{"num_attention_heads": 2, "head_dim": 128, "positions": "learned", "init_std_down": 0.007, "learning_rate": 0.00139, "beta1": 0.9, "z_loss": 1e-05}
MLP neurons of a small language model. Each row is named by its layer, matrix (up: input weights; down: output weights) and neuron, and shows model dimensions 176-239. Each number is 200 + 30 x the weight over its row's rms, rounded and kept within 0 to 999.
After each neuron's rows, "fires before" lists the tokens most often just after its 100 highest values on Wikipedia text that the model never trained on; "fires on" lists the tokens most often at its 100 highest values on Wikipedia text that the model never trained on. A number after a token or word is its count.

L5.up512,204,165,175,242,165,134,195,162,218,168,185,192,196,200,212,192,196,202,191,141,209,150,157,214,188,215,238,242,241,156,208,119,208,196,239,172,193,190,163,241,213,163,266,172,155,211,177,241,221,184,206,202,205,171,181,193,195,213,186,229,212,155,187,230
L5.down512,250,161,202,244,246,207,166,172,277,204,184,243,213,214,185,153,213,217,201,195,150,246,217,169,200,180,186,219,144,229,186,200,184,168,180,208,189,230,165,209,263,228,121,233,215,224,189,175,199,175,277,198,198,172,213,227,187,215,208,208,183,209,166,209
fires before: "\n" 22, ":" 20, " (" 5, " |" 5, " is" 4, "\n\n" 4
fires on: ")" 55, " Website" 6, " Synonyms" 4

L6.up820,159,180,188,208,141,226,232,180,194,195,217,197,238,164,197,220,206,282,196,155,169,147,181,164,218,222,230,249,209,187,226,225,189,190,240,136,199,179,147,210,220,158,237,227,226,203,166,207,191,195,176,214,196,221,133,215,174,228,189,177,219,169,239,237
L6.down820,156,198,190,194,245,253,186,210,194,161,210,194,179,205,183,228,221,148,229,226,214,217,237,239,230,202,156,207,192,222,194,253,201,209,155,171,232,130,187,210,204,173,221,194,262,255,218,241,244,216,150,169,190,235,209,222,199,236,191,254,220,180,211,167
fires before: " |" 25, "\n" 23, ":" 18
fires on: ")" 57

L6.up633,221,215,204,252,221,160,237,188,185,191,193,204,226,241,187,201,200,196,193,195,165,178,189,222,179,226,107,215,182,164,188,160,236,220,186,265,176,201,175,157,199,217,201,166,200,239,132,239,233,211,204,235,197,192,225,267,216,231,231,236,201,204,232,153
L6.down633,215,218,264,236,219,234,162,220,209,152,212,182,248,189,167,197,221,223,209,147,203,210,264,149,155,178,195,184,189,212,189,181,230,228,188,196,227,209,175,197,225,190,199,187,197,202,191,204,174,213,237,236,229,187,212,210,185,205,196,147,155,244,215,204
fires before: "\n" 48, "\n\n" 28, "=" 20
fires on: "=" 97

L5.up216,219,244,218,186,177,146,217,207,182,211,162,217,211,160,217,154,175,200,216,172,178,191,193,179,190,221,190,241,148,221,178,175,185,133,187,194,198,155,203,162,218,209,215,138,229,222,193,210,188,196,167,234,221,254,173,266,227,164,214,202,165,186,175,180
L5.down216,230,192,177,233,221,183,227,197,223,211,195,160,228,254,145,173,207,218,216,214,153,166,246,134,244,209,148,203,172,218,185,191,193,191,223,203,219,224,223,206,202,207,170,256,286,248,246,129,179,230,161,148,157,205,189,215,217,164,214,179,257,268,199,238
fires before: " |" 32, "." 27, "\n" 10, "," 7
fires on: ")" 100

L6.up523,202,184,172,292,210,175,220,207,145,166,267,244,225,257,181,222,182,207,211,176,192,177,183,166,170,202,152,234,254,182,260,177,177,200,176,213,186,205,196,221,210,214,165,201,189,196,228,189,215,242,193,246,173,251,243,197,241,188,189,166,222,275,196,283
L6.down523,196,225,232,203,179,216,222,221,212,209,202,187,176,202,269,178,218,176,188,193,188,195,215,244,207,198,182,209,160,231,172,176,296,213,171,234,247,185,195,216,211,160,183,204,194,216,169,232,203,208,215,175,171,225,138,193,209,207,210,254,201,206,173,133
fires before: "-" 40, "\n" 23, "." 4
fires on: "|" 58, " |" 19

L5.up43,181,226,225,208,163,194,221,176,178,200,178,183,184,221,164,214,193,181,215,180,165,208,197,165,192,206,220,267,137,212,201,151,207,163,183,152,227,231,192,175,241,230,155,153,248,198,184,231,165,228,186,192,150,267,182,268,219,170,151,159,153,252,165,195
L5.down43,204,190,182,179,192,154,169,195,198,200,186,201,200,247,203,224,286,195,236,217,190,183,195,194,192,191,204,223,169,171,174,207,211,235,245,198,185,186,208,166,198,143,257,204,120,234,282,210,186,159,236,182,211,173,167,204,228,181,255,166,196,238,215,231
fires before: "\n\n" 29, "=" 12, " \"" 7, "04" 5, "\n" 4
fires on: ":" 49, "=" 24, " =" 21, "°" 4

L6.up255,187,217,203,202,184,199,206,180,221,235,210,186,222,233,214,180,184,218,237,169,188,187,209,207,237,160,159,187,215,165,209,173,184,166,214,166,188,170,152,177,235,192,164,143,260,220,228,244,168,180,127,203,245,250,158,240,186,221,154,204,175,237,217,216
L6.down255,207,159,224,242,252,237,209,225,190,250,237,268,200,220,202,121,193,233,157,201,243,229,197,197,228,227,206,180,207,230,204,222,234,156,222,187,259,178,197,214,200,186,109,212,210,175,272,131,192,189,263,182,183,215,191,188,215,245,238,225,202,229,230,235
fires before: " |" 32, "." 23, "3" 6, "," 4
fires on: "." 24, " 0" 9, " 2" 7, " 1" 6, " 19" 4, " −" 4

L6.up405,193,193,198,190,177,236,188,252,209,226,240,217,214,201,199,148,140,228,196,185,220,252,203,149,193,156,149,168,197,219,127,186,144,185,187,199,188,203,200,212,241,192,157,197,206,232,211,235,184,212,173,206,217,239,198,205,246,229,179,198,193,249,144,172
L6.down405,187,212,206,183,189,172,181,166,181,188,150,171,191,200,194,199,247,196,230,183,224,229,165,232,178,233,243,228,188,182,173,194,212,186,146,149,165,185,175,233,129,222,238,209,201,162,192,185,242,173,257,160,150,217,177,200,224,132,198,238,162,173,195,211
fires before: "-" 51, "|" 48
fires on: "-" 93, "|" 7

L5.up413,191,203,218,197,231,185,297,195,203,164,211,271,180,172,238,198,132,261,202,186,213,162,193,202,179,170,203,172,217,179,227,193,170,200,158,233,160,170,178,232,205,201,220,173,201,237,197,237,267,239,230,182,243,229,155,238,170,234,199,198,129,171,246,194
L5.down413,189,188,166,200,256,258,178,248,228,240,233,159,215,251,217,189,233,152,251,219,255,234,180,268,182,223,223,182,198,214,180,196,200,198,225,173,217,190,201,193,167,238,180,198,233,174,214,207,228,163,217,216,157,215,227,180,204,204,219,167,223,199,110,255
fires before: "-" 41, " |" 31, "|" 14
fires on: "-" 46, "|" 11, " Apps" 6, " Candidate" 4, " Goals" 4

L6.up393,174,227,253,228,212,177,208,203,194,176,196,207,177,210,184,261,147,185,203,223,134,184,193,178,205,189,190,222,216,196,180,154,227,209,170,233,209,220,209,216,179,161,252,199,226,232,184,246,194,219,210,211,164,138,208,273,248,183,204,204,160,220,202,152
L6.down393,250,195,204,229,205,247,167,220,208,184,217,225,195,214,199,230,232,241,182,181,230,179,248,150,173,171,191,176,200,210,221,219,238,222,207,146,206,183,185,222,250,185,205,191,207,165,182,259,172,219,222,219,242,222,187,183,213,215,206,200,169,216,222,202
fires before: "=" 37, "\n" 34, "\n\n" 17
fires on: "=" 88, " an" 10

L2.up205,169,236,168,236,177,144,181,153,181,214,206,229,209,213,195,233,235,261,177,184,182,219,174,189,235,177,202,201,146,153,155,212,176,198,200,165,223,198,179,208,196,231,187,191,239,194,208,225,175,189,197,237,234,191,151,223,240,177,166,229,194,214,204,187
L2.down205,190,219,273,216,180,179,193,245,231,231,213,202,219,242,182,208,182,263,227,142,169,188,167,201,227,177,208,194,177,199,147,206,214,175,193,188,200,219,207,198,212,168,163,198,226,214,238,202,183,199,178,203,228,198,175,247,163,142,212,179,158,229,233,258
fires before: "=" 44, "\n" 23, "\n\n" 9
fires on: "=" 96

L6.up956,182,163,196,215,223,255,177,233,171,205,286,227,187,237,227,180,170,235,187,234,158,232,256,166,229,170,149,199,242,219,227,187,118,186,224,166,191,203,177,186,233,222,156,210,207,237,203,247,238,244,179,187,181,198,185,257,237,208,216,169,214,199,198,193
L6.down956,261,188,257,209,201,153,157,186,208,177,221,184,168,204,153,207,206,208,139,189,191,174,237,148,179,231,230,267,205,234,195,186,177,197,187,179,221,193,213,174,188,201,250,246,162,131,189,204,235,223,230,237,189,182,152,189,257,225,222,135,214,204,208,194
fires before: "|" 66, "-" 29
fires on: "-" 95

L2.up75,188,238,152,183,178,155,220,233,154,140,184,271,198,262,202,228,204,247,203,210,200,207,145,165,198,193,209,240,163,160,177,203,186,209,181,146,268,236,164,227,236,209,162,206,169,212,214,243,206,184,204,219,186,171,170,234,207,232,197,219,209,218,177,239
L2.down75,232,200,179,206,252,199,186,200,155,205,186,184,199,258,188,179,136,202,222,186,166,177,165,206,186,149,212,177,186,214,181,185,218,226,196,199,195,208,181,187,220,213,205,178,221,202,206,208,180,138,220,192,221,170,190,245,144,211,225,142,138,253,243,172
fires before: "=" 50, "\n" 19, "\n\n" 7
fires on: "=" 100

L2.up435,176,213,155,184,186,167,192,198,182,151,162,226,235,208,234,255,193,266,174,208,172,198,175,193,229,195,213,246,167,165,158,191,192,178,155,180,180,198,179,152,184,246,218,209,232,213,170,237,173,174,174,206,161,231,189,219,233,171,183,201,239,254,183,166
L2.down435,223,229,221,231,156,229,233,209,209,197,122,194,209,217,258,174,205,235,230,265,185,254,239,240,199,218,135,208,150,233,218,183,203,172,267,193,150,257,230,184,236,190,121,166,199,213,196,204,178,163,181,148,214,206,167,195,228,186,209,236,193,253,218,168
fires before: "=" 56, "\n\n" 14, "\n" 7
fires on: "=" 94, " =" 6

L5.up319,183,200,220,146,230,227,152,143,236,228,190,197,216,157,213,220,161,197,187,138,179,195,179,180,268,187,248,206,239,244,225,280,155,173,180,195,163,152,185,233,225,196,240,200,266,221,177,192,202,211,198,206,246,225,154,214,181,228,194,196,183,212,220,208
L5.down319,211,253,158,213,198,188,253,228,169,175,225,181,202,226,173,217,208,196,225,204,178,228,233,218,127,212,170,215,172,198,161,162,229,196,192,190,261,242,207,172,177,222,166,175,141,198,190,273,158,197,179,176,147,198,238,218,196,223,210,196,221,191,178,184
fires before: ")" 41, " (" 37, "." 22
fires on: "6" 14, "2" 12, "0" 10, "5" 10, "9" 8, "4" 8

L2.up941,186,218,213,183,216,125,256,196,202,171,204,214,188,225,230,230,189,252,203,246,187,225,158,164,189,189,184,216,218,200,211,214,169,196,243,146,167,201,165,205,193,206,174,194,206,237,128,246,179,250,180,188,139,223,194,223,165,152,201,209,185,235,181,211
L2.down941,261,195,194,206,205,181,211,227,192,177,208,196,202,217,169,230,202,243,223,194,209,198,175,166,187,122,235,241,222,206,195,191,207,280,164,172,186,238,186,194,242,213,213,181,224,142,189,237,182,210,231,160,232,158,267,230,205,193,200,172,202,199,208,181
fires before: "=" 55, "\n" 10, "\n\n" 5
fires on: "=" 98

L2.up636,187,228,188,216,196,185,196,184,156,211,167,207,204,187,220,252,220,207,201,206,175,201,207,161,225,195,169,218,141,159,162,209,182,179,193,200,204,217,193,196,222,222,229,150,242,232,164,217,125,198,174,196,208,267,164,218,250,142,197,227,214,247,181,156
L2.down636,207,180,184,202,217,150,167,209,139,159,217,224,227,250,176,217,230,266,207,203,188,215,213,158,190,164,178,140,223,206,187,234,162,199,202,167,176,215,183,215,218,221,245,153,244,224,185,206,195,244,198,177,210,206,239,177,225,198,245,273,201,192,208,156
fires before: "=" 35, "The" 9, "In" 8, "It" 5, "On" 4
fires on: "\n\n" 100

L2.up495,204,217,200,267,222,182,196,172,211,221,158,222,228,205,188,208,254,234,173,160,169,148,240,199,228,198,234,267,237,221,172,204,168,208,174,229,160,217,182,232,190,168,245,206,285,174,199,219,165,190,221,245,280,176,159,205,230,201,184,215,221,235,235,219
L2.down495,250,198,177,195,118,217,164,228,252,203,223,240,190,195,199,213,217,189,211,183,201,169,157,158,232,188,173,145,252,218,202,216,189,200,135,125,203,137,215,206,236,196,202,159,204,253,222,216,202,182,213,204,206,245,189,205,195,170,206,159,213,187,233,192
fires before: "." 18, ")" 10, " (" 10, "2" 9, "6" 5, "1" 5
fires on: "." 36, " −" 12, "4" 7, "5" 6, " 0" 5

L6.up25,220,199,223,198,197,133,193,254,202,204,150,228,237,167,177,229,161,232,182,180,200,125,213,212,202,197,209,226,199,195,221,210,205,173,213,153,177,225,176,234,196,149,239,198,187,176,181,241,186,216,174,197,157,218,127,237,185,161,181,200,212,225,186,225
L6.down25,211,213,183,223,191,185,200,201,181,225,233,224,196,187,210,263,175,188,165,193,192,209,215,225,182,219,277,228,260,268,182,157,225,244,210,210,222,165,241,199,210,196,208,187,193,202,214,199,202,193,265,181,222,152,151,259,207,204,217,139,214,161,218,209
fires before: "-" 20, "," 18, " (" 10, "\n" 9, " -" 4, "\n\n" 4
fires on: ")" 39, "\n" 21, " –" 15